config = dict(
    head_dim=128,
    activation='squared_relu',
    norm='rmsnorm',
    norm_eps=1e-06,
    rope_base=10000.0,
    rope_fraction=1.0,
    bias='none',
    init_std_qkv=0.0259,
    init_std_up=0.0259,
    optimizer='muon_variant',
    seq_len=512,
    steps=6196,
)
MLP neurons of a small language model. Each row is named by its layer, matrix (up: input weights) and neuron, and shows model dimensions 0-255. Each number is 128 + 24 x the weight over its row's rms, rounded and kept within 0 to 255. Numbers have three digits each.
After each neuron's rows, "fires on" lists the tokens most often at its 100 highest values on Wikipedia text that the model never trained on.

L2.up392:109127119132180135123156126136159135177124111146094112086165122142112120089131134116126139075101135154111187130123145136118145060101105081115081123106123102140157132130137086165112105090187093132137128124118115117134111083117140152149085146112125131077138126122132102134119191121150128159146131096130144133111131108114104110078117122134116109103125129104142135141118134080109166125132152112173185134103128128131101146110148133104084120093110132109117113135123151115091104135124086118121076100133156119102118140103131079099121114158109120121139156149091103124099142142146136126093111102118101132089106120120171103137148153095149125116131098153098132118153130115151143101152147085124088075106172131138159127095091102114144115148133121135126150159114089180166109106134125
fires on: ",", ":", " early", " Mad", "ed", "ing"

L2.up483:078120114123141090085111173121135093126171117169141102166072110170102113152131145117100088101130112151101140133077087137129115116127095121127143122147097107122134075135131120132146156137137112156117121168141148110132118121140103092135077116114146109119135090116147104127126112101189150154120102110151146089114129121135141132120148141149103105142109119149112112132133180098104125144124144106118097140163119161180127119170120092131156136121113115134093155088151103115086094158127149113116117181097149096136154132134088121161128135125133088150094096139105146138142123120137148131072098123122126123135101156131138085174131147171129146147134091101116118134174096123083094118069128157118134081146141121103147122144106138113135126101136179116093117124129137119121134161072153
fires on: "r", "p", " Aust", "c", "st"

L2.up412:127101172108114101174131164143129113133125111143135133121092095110113163153075132120129086108159122148168119168090125101142134113134110182096137098133125160076128117135114142184114131096139139115143101090118143139175145141121121115094116092105162148093120130162179070133099115132090145139111141122145140130121158122134159160095111116150139117123117102085126108119124143101140146132122095141133112099117070128149153131128157159143141121143106145146125144125136114146125111128154115129140126105123182126129093131159166120108159151109135151117123152114146113150121119092177128087139098123143116071125130124124115098175102113094135081133151086092146149135164098123168146171122075117134124133154125131114053103111155137124124143133100101144163116130129097107156086098172137
fires on: "ight", "ult", "ore", ";", "it", "ent"

L2.up390:124118112176133175112140137121136124097121164117169105145097129139147147147121117103063141165136178131127148163132119088144085133131128119122108158144105097140101133169109118132125117108118143105150141151110128149139135152142144140164168151164087087103145115112103113129091143100153133128113112156115122138121144114115120157075125121119148106165140146161092131140110142155182140100079138118119136134096102140125115149163159182088122151136067116131138154152139145106123142105122081113135148141116140077131105103101094163132106140119140166119102151114142154106146114102167088144079124167115129101101163101081087135122116111117136171157113132120134118133156193126110147111145157100103149162123143129170102138131171161101166070146154142141144140125124125103153115154125129
fires on: "G", "aw", "ig", "form", "ay"

L2.up487:123129145167088098083105087139132142144160125115092118141111089131115140168139133116138093135130148128186088133106084111101148118130131109122146113148138107158157130143097110115135207192118132119113150155116140152107097138142101122140157096102126134094181137137127116132166130158124053152108104112138117144116109109128153105137133082110166094120109132132164155121115120127167127145134110113107123150169145107119153146101101135146068103157108115128088129095106116101150134118121114149128116156122102109163134129122103137095120147162109077137143123145099090139129158102132141102162142101138147111138138135099131184139071154098140120155188108134137115121153113156182100142105108125145136102148118154111125090124130143133103107146129113123134107063115109083141111133158136
fires on: "ical", "ic", "ural", "ial", "ological", "ational"

L2.up481:085097145079088129125115129106170108147164147139126148142111151096141130066145129112154160164123132135156164131081139167083152107127157154161117078112156102138131138146128138170139122141110145163122127167118136133114102119129127070158085121153117128123125135143126174107127146162129141157144166122080138126130099112164134167065166126119148130130157155148118111130135172100135153103160143119128100099120140155115170126099118118108153127106134126138106111153159126133141140137130135165146140146153091142099152117130115123064131165124111115136145130114121157123142123123151101133142113096095143133075158091131084130122118152124162089113089126130157117114168153132134115165120099122142160172123121140121118125124140138169106121121143106098100087164063104141142184112101086
fires on: " gen", "in", "aged", "op", " Gen"

L2.up66:110137112109123152147103132098136132127135136162063107151100125143141125137142125115112076120148115115165112183133124125167117088113096112140143126133119096099158163120102134103126110151129138144098112128094126138141127142159148111185092115086076107133125123095112183173103144100118140137117139122089126137124111145129102123119122127105178171114122100142146185108093111069130132153155088101149147129130168104089117102117101171133126145127119128135099142144121120134124087119061110098169142171141132096125100125132115137151179126111108161131076136105123122123104106168117098106158115128070088124118151129137124163117124138127117126122121083080150142103138126157132132124102150142108142110112161175159124104120157187135132150123120113106112103096106124147108098135184143
fires on: " W", "W", "ew"

L2.up81:106159094110116104069149108139151111147147133152131138152159119145114132151165099168121152108169134145114149138146138118113111130143130115107139115111116096144168139096118104079125061149127149090107070106133081115078109116134133133158172135119146083112134121094127112164098150164108136089118132107099123143132171079137080148086145110093166105133086126101104201156107152128107139143141140096140174142156123117145119145103086124137169126106129152154094130145108194134097109084107158170132115147150099122115112143106127157134105180086090125083114121163152138132137118136132139118109114127148113132120083144119141141143105151119149144125129114115158100116142133134116107180091105149122168106140115094136124155096132136136120138126108112111144141141121111101115128140112115
fires on: " al", " Al"

L2.up22:132148126082106099135120148126170122150144126059167123132104129100107124167098130119167123136139144099177142112148187132133114139132156157108104095148107176146133134164154142154102107117185140101114112153139152084127108113089145123095117136125150113116126148153101106141115148091116111153119184135121110161130122151129112156102084141130133139128159125098151083164122117148084111096132129112144137116091119144162171135129144167094145163131157112111155131126128136196131172125124152146102139157138136146109093157138165139138147177093133137104125151141137109142151133147163129112136153114178143105164111119140144072148151141143114162073117150114153126125161119163151179145129156136118151142127121166153124163131148163113105125126161135146127091142141105144095174120150112
fires on: "or", "er", "ru", "ou"

L2.up320:128110115105111104130146143158135100149134163162088095124119123125131127140147143057137114156137112154153094090130101090134080126142136172169121122165136119167121118135154123078101116152145132162090132142150134126123101119120130158147117165095092133146150151118116117138149141109105106096143160152079144124138144106116166113115149121145114112168088131120088083107124145130132125114110099063154111127065130131145137113100150128111100124139124111118143094124102145173105152102109074102098146141157143108183115091109132128101118170097179110124113100121144113125083142125115128076123141178124163153159129117168170160149169121104085134118115151116160143119162124107132111102132141146173119136100150118119162121131128144108149122090138141167149108101112117126136098104168110
fires on: "ar", "z", "S", "as", "a"

L2.up364:099148121105094134157147093156158121152118132081108185144082092131092148117080117117108100104147108124127104180112134176132128132101130114121108118111169137125171115108116140173165142109129146144089123092163114138122140081136187088152125159123152080150119143131136170103146150126148109115154133112122126098102131141108116119122110120157098138137153167140177119145087110135103094155117110137108131140119136108132130138084158133127128145111125132091175115138060096156143115150086124127154091094135107149123164133143116149098146152093145113114083168136090100141125129131133141154133134136105125159117122112179082123123100103121100116136152109086101113141105120138135064107153135105107156148145128117144105070115139116134088170134122131129117101141143113132102128085126095
fires on: ":", " |", "p", "k", " to", " of"

L2.up308:119141147110144106080165121153116164161122149109133096133136140127130148093130120113136113090173140129148115116133161107112089145155093157125100152111123144111093102129104139123104128106169159145120140097102105163119146144151144116100130116108165138149144178122131072105093153149087119141142093140147164171149132164145123152126171113152105128116173110108106144118145131187155145152107088156128101103102148143110139135121129121157133144136114064123142145129178126153137146164161159176119126120138105173101110122109126145141129100136105148064122151091169143163121172125158138107146115099185131134106166076109116135126121114087120136124135139080157149114127166096135109130090132169098144166147135130124146142148132167132118113143137135140156147122153126107143183134131169
fires on: "it", "ad", "ort", "port", "on", "an"

L2.up360:141150121085119144137112140128143130129152085111155152157134104127129080134220144142112155134159125097134119126127154123127131127133134166115161139152118127130137104173073091100133099123119100128087138127203117141120128118143126111125104137088099172148142157126140143086114118126098127112136135133150129088151162127136135124120093121143108107118117138175100152169125100126086173187130130102105147170147146136110104121107120157116132119135128135133097168085121123147156072168154090125113144151088079122164162155110135150124111122111120168147178131104121111137129185136128135114106138146119132123130100153127134153086140143094129142136130106100098160165178136089125140120106125130145173088116107172136142124139120134117101150136170113096105103137137115156078120137099113
fires on: "ac", "th", "á", " Sant"

L2.up95:167120108089142174099118115109130160117167145120141131132129089125095093150150168095144104128136136130135150108123114148131089140133123142111118098121115106136161119136153122132150132134145108174126098122135103165089112102153162109128163133120110116113094122150156113144127146113123175142128160097074096098114111120173106138140126133141126142101078185107147106080125133121086144121072132111144114122110143090086110117122117164141085151169158114131133138142119140110057117163159164103135113149112095179082153105086119135160119087134118115130155125139103159123134160162164118147126137111126131156109097105132123124148178156111120091153127141116073139121157126074120172117104093118157150095118106120123079109156113140108126111142109145154154098156120106126099107127107106
fires on: "an", " San", "ur", " Sant", "ak"

L2.up227:073141119166134101125124084081109153177118141149118108147147103129127090143097120079155165093119095151166126101100147104144118104087137146160095099100163131123151123119140142126133157125078116129108123131098116095123125109156139112143147150128106113127136125173138142125144155113137110111093108105159158105141133143136128135134156144157117131080142136127129153070118100117107136157133146113152124161161143093133139133150142121091187139149079126120125099122118179089076110146132167131146170102128166146147084144120145103102105176112173123105148148132102061147075117135151134087120144150079126131081150148122111131112143105118111158129157121124107183113101146102127139107113113120108148121134134134172135113151120136159145115108117131133134087113146146136066099128120124
fires on: ":", "im", "ult", "p", "it"

L2.up297:130141109134120119190160151109147118131099119125162113156125167144102129160103137117177122111149093107123131109127119117132117145159138124176067096151130115133130122152141125128161135095141107155094144114134134128150069159140126137135090179083140138087115164134100143121160108095144110091156141131113151107105098095149143145105110092125163132184123110114139142103135160115098111116161151086137154133131121089121155121127149128114171154093188111159080132152144140144124148098136112132111152097132130145097174151129147155143132089152143169137125126150119171116145073105145167115147106166140121117092122078116145116122109144103136150077129110107110131122080141145143176123118124103110104135138121126079116142136150121157120125104150109103096171128172167152161141156132116
fires on: " m"

L2.up276:120131139129154106115124140108102133141125141136135143134134107132132131137135127105141117137130141107140131125111151168140111117112170122129154093103170124143120088123170122120133140157108121112079087181143144149122139117061097105133092134110077117098159106155162169091097167132170121109137111094123158106103088117130137185139093153161130124141121135085098129133115143076098153130130155118143114102097078142143151095107132092123112170155134138141078124098126155107130120129148152122142125142103118157118153162191145114121156079113170140100127114098163095144117145120147112049131105158088151144100121146137163078135119123095076115113143092129105134141091123134149124106123105145115134107090124148110115125118118147110130122058157134083110085125130125132149104137117126
fires on: " se", "o", "and", " of", "ung"

L2.up287:108130080112142151102165102090138112116104145159142148134076151113112163123123150133117137088159103105134107120117142124146155163133147125106132121090101152122135148081106102134125068126128145116105151107113104118197134100098111158059138109098125119090118132159081102105132104122128142122124148117167097148097151108142162166127119122137161096097130148125147136162132135180124138153113135076136118157140133134161156144126098166163097147116113152141117132109123107111113108126157168107115098124120147128147163105087126107150110162142137148127127139131122095085115091112132108109135119113080132123119096143113134113147068161089077155164159102138134125123110116089124099082163112083161113096116118138158134117128143145152119168114144125176089120112107121154103122144118172
fires on: "as", "le", "ble", "ple", "ap"

L2.up497:114131145076135098131147130041101132179132124127158134121162134109158088214120123108109142154121095141170125129146139098137117126140137114102127108156164122111155154112144117157093118096098110105125126124137128156105145136089155082085101160103099174139132099116153109108146119135101124164155139134143110084154144105121132177157132101126120165130104106098163138124107131150093090147116104123111102133125082100148135205115137152139123113116158139134148155121145137114127161128105135109148073130102125167143087134137174132127113120129179118117122118195113143122122156137118126111115148122164120091120095088145152142126109117109076112158142157117129104092130079105142139092115148126101131120133081102116160126140145149125133113121122106104096113113115132112152134115115131
fires on: " to", "as", "est", "id", "ick", "ro"

L2.up231:135136118135139142116165142130095154145140115119133132146136122098142147157154099135124148125135144177117142098161122132110136136081115132086154116138078114144156106109132101153128091125098069145099120091144114127125133140161114108163120141114131102141161112178140148124095132194125133135060147091121111131108163108098135137098136151164164161106174091094084159137149097099104117089100100158092151156165143113135089120152091112102140127160128106114171112128136115118124145095098088149140124133158152167110148123151140120109070149127075120124081131141123173131156129169153126115125113124148117133144131141159140119122149113157146157152137164084097125140160108119149159138144052134120154108124141172127110143111136119171146125154123096152151116127100140133107105114111121
fires on: " Mad", "ad", " Al", "itz", " Ed", "el"

L2.up226:142114118169123128103134103117141088109101150142144110159123119182141124131113133103124112139136160153137117156130120127155141117114143114109118105126121108123127138158143133116131132159102097168133119115156174111127146091132130099150144151146119153079105138117152156131069204092090117155059120106149134156172106099115167112097119101092113104100145119071149143117112115086134132132106087103147148174133115132128138098172116114112151122128133103126119118080161143149170151140119117136114118148114154128179130138146068151142113124093099166131140126136139132147127115157119117111130112134086120074130135115138145129143119105125134115130110135097141129145150081058157144155128162154152130131129078157124148157104116171138130123160165113148141127100079075088126099101151095
fires on: "ant", "ent", "ab", "an"

L2.up259:109125131156098130101122102088158139083130089154125138137108169158091187162155148152095104098147136128131108135112136119147127094090118129120121100162124100146109145126125126164142167144157123144088115150114085107134150099093145171163118149154124149156105139161121176135147188143142138142089139125117138117050173129125136113114123133117128135152080126145136162183148126107109102110172128138163152154125130151109143142137131081119156155102117135153099103125121128129163156119144118129155117135139160126123130153152136120131122126106118103132102162124107083146099077171175106084121099157133120162107128180090126112134155161163156110106107088146148146148135154114169157080163112093137119110152104150145128124128152136085141142105107138109148129148092122135141110142121141
fires on: ",", " con", ":", "outhern", "orthern"

L2.up168:117142123140137125140107105160115146149166131142072129147121102139094094136101133099156140133159136147124140129145122088131132096146118101140124184104146118137157148143127138112120139109128140152120178188141149156118122137130146039137096135119089141125124147079077145129135141181063143156154104122133134098112117124143125156110073130119119132158163174133119110145167144131105097123072158095171157134171108144135166099092145124132090127134122081153108160145132105123116121130117104108152099151144122112112154112132114165141103099154137131128132148123106142111129139155142132132122165120101166060101122125126132101090144094158143101098106087121162108128183131122127112144154145101145100153106124078136141120127132162122162104123109121077144115112110105150117130162133107
fires on: " gen", "an", " Gen", "hen", " Ven", "ven"

L2.up25:108114132124163134107143118101136135118137136104146148131167118103118138124094146159113156143163103135105081132115151084139083088099151139133162068105123129137126132127130166122161113087086111147113102106125104106167135184127101139143158128113115107151154143166159101124098152163150146149104136132041146115105121171098095109133100126111126124127129120136178146125147092150108137075118122191112124092144161148123115102137135144152169128127112102148122162150111141159136112113116144155156165123152137118098083130153105141122143163148096109140088142149101122131128146165134156094121105187155162095108200111152139126118107152123117149106129105109092091159107143127124169119138149114149146111133122155098086120161131133164124130123121129122151106138129151077135125137139117
fires on: ",", " and", "n", " where"

L2.up137:138142121119055120104162106091108128094114116129138116116108137084168139106130116149169125133179110129171134108102141089125125134096136118159126095133148118175124123117162088157122135116153136133120125107146154135153173115132128130092135081124131105120140116170101105092114152135074077116120140119123169100089150148132188146157117105181154152106078130133156132082152142155101165163160093142155150140120119105117133134154147096114129164119195112157102097117154130143175139115112145131120109128116114155119156156121124131114110152106162153103092106102170102170153119109128117120107106130110132114172129086109122158160107156150115128124135092129153152129091095131127128134124136129156110156124141131105149152161118112090138168117167128090106140137112127088110103161144126
fires on: " of", " during", " in"

L2.up234:106129156108124167097096142154126114120101084097145136160149089143162135137105159152096157106136119139126129141098113103143101105157148141134121105104127123135109078147125155151103126079094145124094138115130106109157153137086117107132130125117139120126162156157101105175129116139112103117111120139128117098131135123106107113140177124138152150127115109146116095152122112142137179156122154102126120136153138153091148166144125147120135110112116158092119161153130113153133072119082129126171152100153129105076115126155173127130178137136126127136116112171128119171146090155077100119108142163107151077117147093143179143148136136128128067183155089145155101124114114101134155120139109120076169143182093157155078127077122117152130128154095122140146131119173131117104136130112133
fires on: ";", " and", "ut"

L2.up465:157127109137165116103157150118157122138117091168153136119134131150165122143145089128124114121098149146123120127116161056139077147101135152176149111140106129142143161121119120139164120154113109128151176142155087104108145102146163108176119123118116094139098124093140109117120144120146129135145110102115125109116130141114130135084099124067118102106138137132120133145126167136159103120112151084155110142150135107102155151129106109095152130136083109101109177095121116067116095160118126111116165137103168101099189184101132092083124121151091101143117128128143142148104133128138116130108106122150121096129147120177166092145151128180118127145114143133142152082101172111168148119130152123112122111116110113146108145177073139095140081106095106116094092118107116138137131147129131
fires on: "ph", " col", "ol", "ust", "pr", "um"

L2.up294:151092106132170130160164127113139133144121160137151112150161156136120136155087136139104140128154121127166122135150108132116111102119134156168164144127121098151112104131136115109172111127132145134098151116122153127159113158089113151162150090136119142137162111188171129118075140121088125111074116114138143125105097117087152156127098144125092126107083106111096111147127101121071067145145115151168187142121101117192109123123125108119126165137137107151137166149090121133121138111100116141066129159121166140121115127139110179072135124104150132129156143083112125150106137117142134103142098142143139166114109137111100084152130169165113145157155141097111124153113143162106075117135142182130150136117140132130123143134120170108112149110124131132153149113098187118158147141130112
fires on: " of", "g", "n", " and", "h", "c"

L2.up80:102170147111130118088127134125166122124131138147136142129124112131120115130121097119118098145133115162150129097142138160119113119090172090131154142140128129153090126157098105120163132136133145140089108139194089129115170122106141146092098079113107148118122171124128121127137143082100083129166118102125122119117129134111146183102129112141114110120143174135120130124130134107089122139139136096138069100131133140095156098118080119057098167169132144103089171104137138162176142148121174119124123129135102117123123131145115123153091143102108151109131160112125125127114073187148121108132133115139125089097125140129125120104123141137171109133112124136138175135105166162141157094118101128138177084128065172090153182155161130125161136145142111148125118136138140122103084123115094
fires on: "and", "orn", " And", ":", "end"

L2.up179:072110162081172152116098124121129137119139152173131079100157132124117138120137146109147129140112102168166157150137114070150141138146163128116136135157156130115184145131111102135135144148131127145091148138136114172123139121126142162106130151118118122105104153133149092118106157116141159146131097135141137107144060147151155104113135139092170130097145126112073152143124100117082092163136129142094157144142133123142137150116154146147146156098134104152114105118124107155151128111126114148107153137099135085080135101148136136150098083168119125135106127105137122119133129153139121133146127116142138141135092111160123160099114101075086102164137115131139162123100098106137125100043158119103159100132131139133146139174195130104104136093120127166122112077104136180124150128112119
fires on: " its", " W", "ity", "ail", "oc", "ilt"

L2.up143:130111118129133147146187118130124120141089093134143115143098111122138144142169127125148165164093149108141090150094168116136108145099121146139102139145177153130141115127119117121098119103129134146105142096113092147145168135120136129137157090121091142136116130110113138097086138163099095118115087105122135099110117083102130144109072137162159154148110149128143137136159140131123136109129107108104117144106148126117128146158131107113135117112094127172085186146124151112143108088096122171143104154107107136149161146146148162146149133136142151135156145149137155130125156084134153122143186136105112111164088107112173093157142147117107077161136072136102103145111129161096157135113103111138184132130132139134112133146137097061139128101148146107133096083090123160099169177136085
fires on: ":", " of"

L2.up194:120089134117131137109123149131142084138078119167105093176092171118121114124154114169152165125140112131084157143153163116106123158144099137109133151125127102163133157124101136158134159142123093127136161137116115126117103110113135117156157078090133122098155132129115109151121112110096095117092094144093147094109162130114159173118109093209120101126144113145152135107124157105143153124132156127122115154136117132111150106083131125111120151164149158107126186120124107107156132117180130103139108111147145163133111128111129133158099111099146152122148142139166147119164071146131146125126083166145147139104133061133152162131091132119171182123116110116096104104131164120136120112146136109119132146149136108123116150123110104142175123168130108119129101091084100114148122164084169
fires on: "end", "ed", "ay", "ent", "and", "ire"

L2.up86:128117134166131105122141124132146102147177157158149138151139119146135175120141133127161126150127152098127116114122123159170133147093152145111155094103174140118128101120125110120127127125135109171086159142138149119193080149156126140128114136164133140128115135130129145119125107108099107156136110119132141081124173123070172140133100155140108151103107124086132108149150112103119111102087120130131124146153118129138144142108098096123127147169128161131153113140094138130126103124101129148124127112106160066102163078141175106101142133135130112128102144110108120078112131135095090133078148158095130096141172102115162155151100139174095164124080149168128084166110115080115109161140098100119101107133102156133151150102130142124162088136132122100091091143103092142110093087124095
fires on: " as", "ar", "us", " po", "her", "re"

L2.up475:096137118136140137156095151098131091120163116116098152130149112119134184114153144131131091144172131120102126114180172132137159092128124153152103101123145145078129138175130113103133094111145144161101137126107126176137095126133163093124105137181130121117130153133142128092136092156141121172108095129114113119131112123143136160099106126136137145155135171127149163131118113088115112150128149153125114106105131133149108078105126095144140144172153155122121117150145134119149092145134117159189131128133097115110147106130169109153101103117078134116088185124145064106168114129141125109113160152153103113160141111126144143134106165132125089112108115133091147121114101090121087077100172111128130173128140137149134133102118114088158141113067118101154111145133122122106130187082119
fires on: " Br", " br", ",", " began"

L2.up172:128154111105147105130131120122163121161130110164115134156160125125146138099118133100135161153070117107143145160108101077157121127107145132174152115140122161138083105139141121080117134117085113147120123071129130081115096072130114133136121108096132152118165099147147095125108120104085117185153105128131096141090149130118134128169154140135112144140133121086162122110121113133159136139112100102172157134156170135126194157130111102096129152147116119164137110108114124104097125131139140138106128171132151108105126135139129129097095104167109100094142140112127102142125147134163164103116094126113157126116129050168129140167112097128125108152161100122124132131149126126128120147083150211080160134072130142145159124137120149148141120142131110124105114160111173093128130142115120
fires on: "\n", "ad", ":", "us"

L2.up348:124115124104114136103139114109178119086127111123128137111096093094149141112136135161142144101117140148151094115110127120161157138149100161088115107168107103136162150133102102119140121195138121148127119122133114132140142135113139172090134132110088106135114147141125110148164134166127118133136132132156130146170145144124152143114110138108156142155129112107080142141177129112154117158115127128107073138128107123118134146107106090152118169137159139128040168165118151161135171137137121104143115118135160132144149195109127152129151190135144152122149140154081149098105121158121115116119131115155123100106108158132146090126137147143130120139123076058172155170135123151178131152164097142107133106132082124169122116082125166127105135093127155096109138114128163127140116143101086
fires on: "ast", "outhern", "astern", "8", "estern", "orthern"

L2.up399:111122119135183113121138113116142113120169094146135113110172178165090104167111089118128095138141184088162136105149170168103120140098104135138132106093175162166129101133099120095108151136134098109104114115106085158111127149130159168117124121085153126136150148169155101141136101123104128143144133143113144096103100117079139153099094148116180165178104164130128124128107118129111156106128115120115122107150161122140097124109180103113139122135158135149138129116129156112175090145084162156147169105119142143121115142133118099123133100119144145111103116129108113114145077095162163134109125130125112103111114157093109115131123130133117089103109080100135139133143122096127151132106130098133128141124146182081113131117134121149086186116173143114088116154145131152129097164125145
fires on: "ag", "-", " part", " type", "it", " use"

L2.up239:127143127166134105107104090089149149130123095135132090079120125103119178094105152105157146132146132170140096098129141123167118131167134101157091100150122080125124146078112127129103132094135131142093109101142144130122111142118119158132106103091126115094157127145138108116127123089127131116095079142150145116157112158136167159130164082103180157088104127151158144153131169126121139117096159145117111149125106143118089151107114118103124162134126122115103132155114090112114066143130149088123156136172183111142130139098103140091117086172106129153138101118074133180106112148109146134163106126085111138129149158124119110150117094130120112150125084113119132130083101111122130142089115112145167153136137105129112107124129101157113110125130168153137156097150105132169148105132072
fires on: "h", "z", "'", "tt", "r", "tr"

L2.up317:156103150120140151105136148140137130106157177147099081134122072143110130096127192112121105133120134183077171105142129084124115146145095152121106144134155121124152131133129123159081097137132134152134114150143128138122140124127178106110114115149114116120152103160108129116129117095146108141098132150127177112080107095125132178098107147136144164135134103118107152158138112093143153148111122176144119068140146119158135099124121129131106156098086159146079079097142140149114169143105107134148102133116160106114100128108129133113118131153113111104116151096155100127132140123143132120162139144129146151104148159126125142147098109153097114073169133085134119088165123183166089149106150129182148146081099092145095095140088125107141130138137141114151153140096121126137132090130162
fires on: "ak", "ad", "il", "ef", "ach"

L2.up135:124147151092122150151147132151125082125167118134108165140142102112089115126150111144105163181157160135145124115153124126135146129150140163161099166110158116160142119156136156146167146154123144119140135137179138130100148116150147128099107141101146119145134117167099083085099117148130135103120115131124107140116129125149101107125150165149139149116143181094110109142105127150144161180130130122121100117120155165132109144053128095134125160140123108169116115117136151135106112153123166125122130113125122135121120114113135134125125141117168148133187084141127106133098117191121138091166105162111117138123088091111111128109076164203087172111128082109123098121151088127153124125115144143110177137191129137136059101141123162135114149142159154144117114137097150135126103118127126
fires on: "ail", "th", "im", "ony", "s", "ac"

L2.up378:172161110140138169126138108123109138132133119103126133114111154110146087119123107125129119113125120111167112156141073158125104192113116129144127101123104114119092104143131155145159132112142093096055118127111112159143079116178131119092117103121097144149150114097143126115122102110102140133159108171193146136121130098143163153125113136152073137169091139157128139111101121124130167106148094119151151148120073103096194146157151089068106119119127121121126137170126107113100174137167117151103107163106120173120144127107162160133184142131141107124138117128125132138087120139130127133134114149118153157162149107136117145138098142102140119095130131118140168107158108110135136116110107131137114076130110128142097161202162107123137128119138113153134132094131123112107166155146161
fires on: "an", "oot", "ad", "rat", "ay", "ock"

L2.up1:146111120118152153145141161162142120151112154136092134137131099132114118143120136126107175138131126111170065129132119129125102104143126113155131135155144136149136114137142079097165106130123157121102126130135147113144141143193124149093107134074132109132093112166131129136135068093115124162138147057160115110099109109180108137096126105104138103162138132102127151129120096103112103134083123088148165119140129128119124127110135131156165084065157153119125148156148139118110110165119101147127092141133099109101104118132121163131144112113167155113198145115129097119134131133133134134120155122146103081162116081147111129111132162173087168138129119153101122120140136153158100108140067119125094096132124142102090155121153175111099084119147148134114098138104114129171086141154131
fires on: "th", "k", "im", "up"

L2.up44:127110114134117160072128136096143106112114128158177139130131127070124085113139141092107122103135133144163124143142134094126114105182191144145125147149104135164116128175108093140158142147103109148101149116121119137141109143122123140084097181192126096123109150114109161098131125097143121117131115114124122172131150092141121153114096083157103123129123141165118088133136104122121121144178096143120137150111133181142133134094146168132153138131158160113153158136134117173121148127100151124164132116129123123106140117092155121122124130146122155092107142166189119170154141134115107084091116113174138064096149103133147163151109149156150145171099147172147136132130162141150133135121135129137117106155120134121133180085100146082125101142113140154152138121110132095168151110146127
fires on: ",", " sl", " and"

L2.up459:121138177100127182140153185096142138153132176148143114147133089142137149142093147082193137087179095115161134139123089112085068109127130131109128141140124146148158114127106098143152124088118174082099132102128148071144116140119134109130146111149136156099111141121123107116136163131134110143141123108113133108162100135156094145079103114100128137144117096129131110138133116131137166133110124114076111181163124156105132144120145112174102137087114104108137171164139083152093106124149119101142123133141140096147097160146120132150158115115134127156139109156112144115096111129100133160147174111111160134107178127111072151129139115128082120113136133140118118132145132154152162168117096097151151115124103102134111122146110144153071129139135098130153110117105144120112179108130114
fires on: " and", ";", " or"

L2.up188:118161126161125090109149146140115096143106081135122076124134113138126135136123082104106145152177127142126109109150106127116137112136142132082122124139112154107129134109121120124155155137181153128132131110166158161110114130106136148157184122158120137130152126144114104176152120138151108139129082109138132104148094106105162144134117093093134115117073131108139117117115123094158151175138126116141163135113115137141149120100098106134133161106118109115093162128167123135144120111061097153149146133128112102131160152109159143111123119182129132129084138127068135129134116110135171114149122138118110174110146125124168144140135152121135118142119140098142129122185124127169123099137075149166176136122149096166086069151137092123136105158129128111134118130081118192169177184112126
fires on: "al", "ic", " of", "ical", "ary"

L2.up452:112115123140158101178118095127112144098131139134122155147146121116158143065119134126104148158166114108148137108144164167130119164145154126099131125133089127175152101122084112115154089123121114163103084117109069108124168135102078120134126169090123086137091178180173121115127130126118144153157141141132089142105137115140148150120108111108135167162118126113091089132125139137117123080113115097135090083077170135121135143107184140138104142101120134119107132148151073169118135134134146140139142141119121148151143112095138127144120164123109136183169135155158151125112121124114119135130136151161153131149132125161171172132100122106119080134140148134124108122084142100160113101131120098158138146171101137153083086113157128104139108086143143134136098157138129125101159129109129
fires on: "an", "a", "us", "as", "ob", "cept"

L2.up258:118155154142103138109071126140184105116111182100108135149113158138100129158134100143141127114117126123094129145122151144136129172129159144143133139158107107181122138110104113155131144105088103102148142110131105093161154114138095128121108122119087128144083115144113130113134125066146097141123162138119169115103175096148126170122084147085128114151099133160154113118130111121110164094113112138103131163115138093134108132135113078161142127140144139193090128125133112173127165133123111146134150105138142143103141114156156120116087134122093108097130129152157082093112094125125139126157140133144126128119109105122136189135087150152104124152126117134074145112158152135085118129129104121105121093110100185135139144160146108118099130120147152140145103132059151113140121207125135
fires on: "iam", "my", "iet", ":", "end", " few"